Part of a small language model's weights.
Architecture: RMSNorm before each block, rotary positions, no biases in attention or MLP, untied embeddings, capped logits.
MLP neurons of a small language model. Each row is named by its layer, matrix (down: output weights) and neuron, and shows model dimensions 0-95. Each number is 128 + 24 x the weight over its row's rms, rounded and kept within 0 to 255. Numbers have three digits each.
After each neuron's rows, "fires before" lists the tokens most often just after its 100 highest values on Wikipedia text that the model never trained on.

L3.down525:121142154097056096146106114119156093169145142134122120129109111183124111147142139096130155131142106115119126158106129157128114102179153142109130128110124110115135150134155167088097145111135132112137123121167128110127133137135149102140096130160113132088034139089138118157169152122109118157
fires before: "s", "t", "ment", "ed", "ing", "he"

L5.down727:108148155100081104097148165127158076076136109115138094133085129142158136137120112116110150167134141150096107141145123137134132134123082149118086123106106139141114153124143124123112132083137119099100104155118100114124143146094138129097097099127180108129097087117135141141140123164136140115
fires before: "ed", "er", "ure", "in", "ur", "ing"

L7.down117:123082138121124095128158115123115141142121133062142118120195131105108104108150106084148153118121144122169124139153117132107199166131123150110160123152151101134174105131152157168130107129155148172149091129109162114147105162132120129094118084128079103098149123129089105106098120129136168135
fires before: "un", "iss", "it", "and", "in", "on"

L3.down114:115167105110139139117114108117123122140144142114124087139137112136123137134153105076134144088162121100144111150107092117119160137099114090101141116110157124136109077161125134106076123095163103089148102117151132153140113139141150112110109098116151144172112131133158171094141115118157155152
fires before: "ile", "ite", "at", "ed", "om", "w"

L6.down477:109129149139129158136126085144126159097148172129117140099114079154144144072169103137117121153152118137112100113116189146115094153108140147165205135145125129106125147104114143122144157085128184139115080129135149159128076121116122104162116099121149103139099147124131138128134134152136138125
fires before: " |", ".", "0", "N"

L6.down6:111094147130153146091144121104131126160073143187115108119119119117125134122115101156158105131129126138096158144113144138136115117138167141141101130110114122132131147122106093138126140072166083136153120137075141153101166126109090149084174140131164099130124168096126143147108180116138132105
fires before: "c", "fer", "ign", "t", "p"

L6.down277:132111107160123162125169098102118121115128177082097106136134147143141091149112104161145106158143149124120127178131138116106103158168103139079085109159125137126130142100102132150113106152133163138120110131145139162110113149118148151130140114114144123123116114120073110140128138171122154138
fires before: "'s", " and", ",", "."

L5.down408:111127131165127118137139094159101151167099175105096131150139112126144135102082141083169115125118181064121156147128158100108107127172120104105163122113133125165144098120082145119105156105143111112147121132147122100134081141124182106149106103127098120122088131107145111125130129098097160134
fires before: "ed", "e", "al", "s", "ing", "and"

L5.down316:099115122123102116135144108117137170131113173123123135125081098127157084080156150078158128100117122166112148156141135061124055143144101152136118164139151127118106145109138107150111163124113139141133100098140144126117078126140138147142161130101105133148124158097133147152120110113141142122
fires before: "t", "ce", "k", "iv", "c", "ure"

L10.down615:113115124116097132113145115135119143178127145124119149116085108128107135114150123105130095146147148125113124157126115099127131125123111162089108109119136113115132154141117133099120130094129139122100175155111106083139123100128110164145111154078133141114054139111152147095144123147096139155
fires before: "le", "or", "um", "on", "in"

L10.down331:131109133139165072146131071131132119145092115122140094129162147126143126108114065109114156146160158128150102111127093103141149128146128172081140097138124153115144154116130128135129133118114100139154119109117111074120141115091097161159119125085150095110103107124137103115149093135138138135
fires before: " ", "in", "on", " (", "e", "ay"

L9.down680:159121151112130108143148116106121151138092085150123123137132090172092087109130145174113135133125140154120158156139118107122118149126101199111134140135141151106114127115117160173192162102143186150149162153157188139130087105173116138135109147150100145130096112114092161123128106181127113109
fires before: "a", "am", "A", "ball", "-", "oot"

L6.down276:138123189144084164147143118119124157148108137154129118118120157162144150162170146180134104152080152082148092129141141113109164130134184129174093106197150134147117147096148097125153127131095135135115099140159131144137122119147120148091134137091088122135123132141112123140122135124167093103
fires before: "e", "ed", "a", "k", "b"

L5.down129:114103137100114118093099135149128153121094127089157091116145134159091151166150108099114153132126144123131121124117122127137156134137113114100094125156165133095128136109097153116150121116074156125138137139174092123105152126135128133124137119148129153118125129148160157137127134096137134116
fires before: "y", "ag", "al", "pt", "t", "ted"

L3.down591:119099126138157132110104109140129105084141136117121159079108075128128136132107101108120116148126150116139130157157120153114128129125079133175155185101096070132129162131109147110124153102109111126134084136100170178158144123159081103108084100167100146134130159154138093194153104125131151106
fires before: "0", ".", "9", "1", "ur", "6"

L10.down475:112127118140098109186087132123101147095134144162156097141069126153145155110139121115143131138166112104120112111122115133139115146132194166100133141174176128097162138143110117097163092157100119155151111117161083109174100099131155077095124154136141157123091117121127161140148145142159089173
fires before: "es", "ing", "ed"

L3.down165:092112130106109123131122115149127107122081152097128092115143145129081124133097148099111089149068064144144113140136116149129110111148066148158110122170134157136149124121130182126187164104100088142096104152120131105157152131158139126150126110136128106105108161171124158135105129106120154097
fires before: "ween", "pt", "iv", "al", "y"

L3.down29:077149159173109160116104149108120153106095086157151146090142123127133109115127113149119136117091117113145144126107164164169100134157103147105097138109139180114080135096142118149155162113128095160134103159148152115161136142120153190127180131112106149148108176183122128141112164107119132145
fires before: "ed", "c", "er", "ign", "6", "ing"

L10.down534:142146148087140150108129133155134174140179167138108120122133105154117164146141124080115107157091145112144134130147103193151131136092168134139140148150155130115112167092116152108182138128117104104135071143134119142138177146132119161110148181113144126120120104102114096139124130136086100113
fires before: "e", "on", "b", "ac", "ust"

L5.down59:135118122148106162057110110124114124142153106160132127117130085132133142117144097112117123158131118128119156158131152135097144125149149121156136177137116071113145187130151169123107122124099098131144102105176147137092088149112099127111124156091131064140133107110163124122130112140130131139
fires before: "9", "0", ".", "5", ","

L6.down1:127115116154103177094114121122154114078161100180125128124105136072176102120114142124125122149117132093099141153122160121143119127151130130142103139112137134126120120146121114130105157105110116126168098102137132129101123136181134143107167113121115136135114171149131143177153118088146157116
fires before: "c", "ign", "p", "ure", "\n\n", "uring"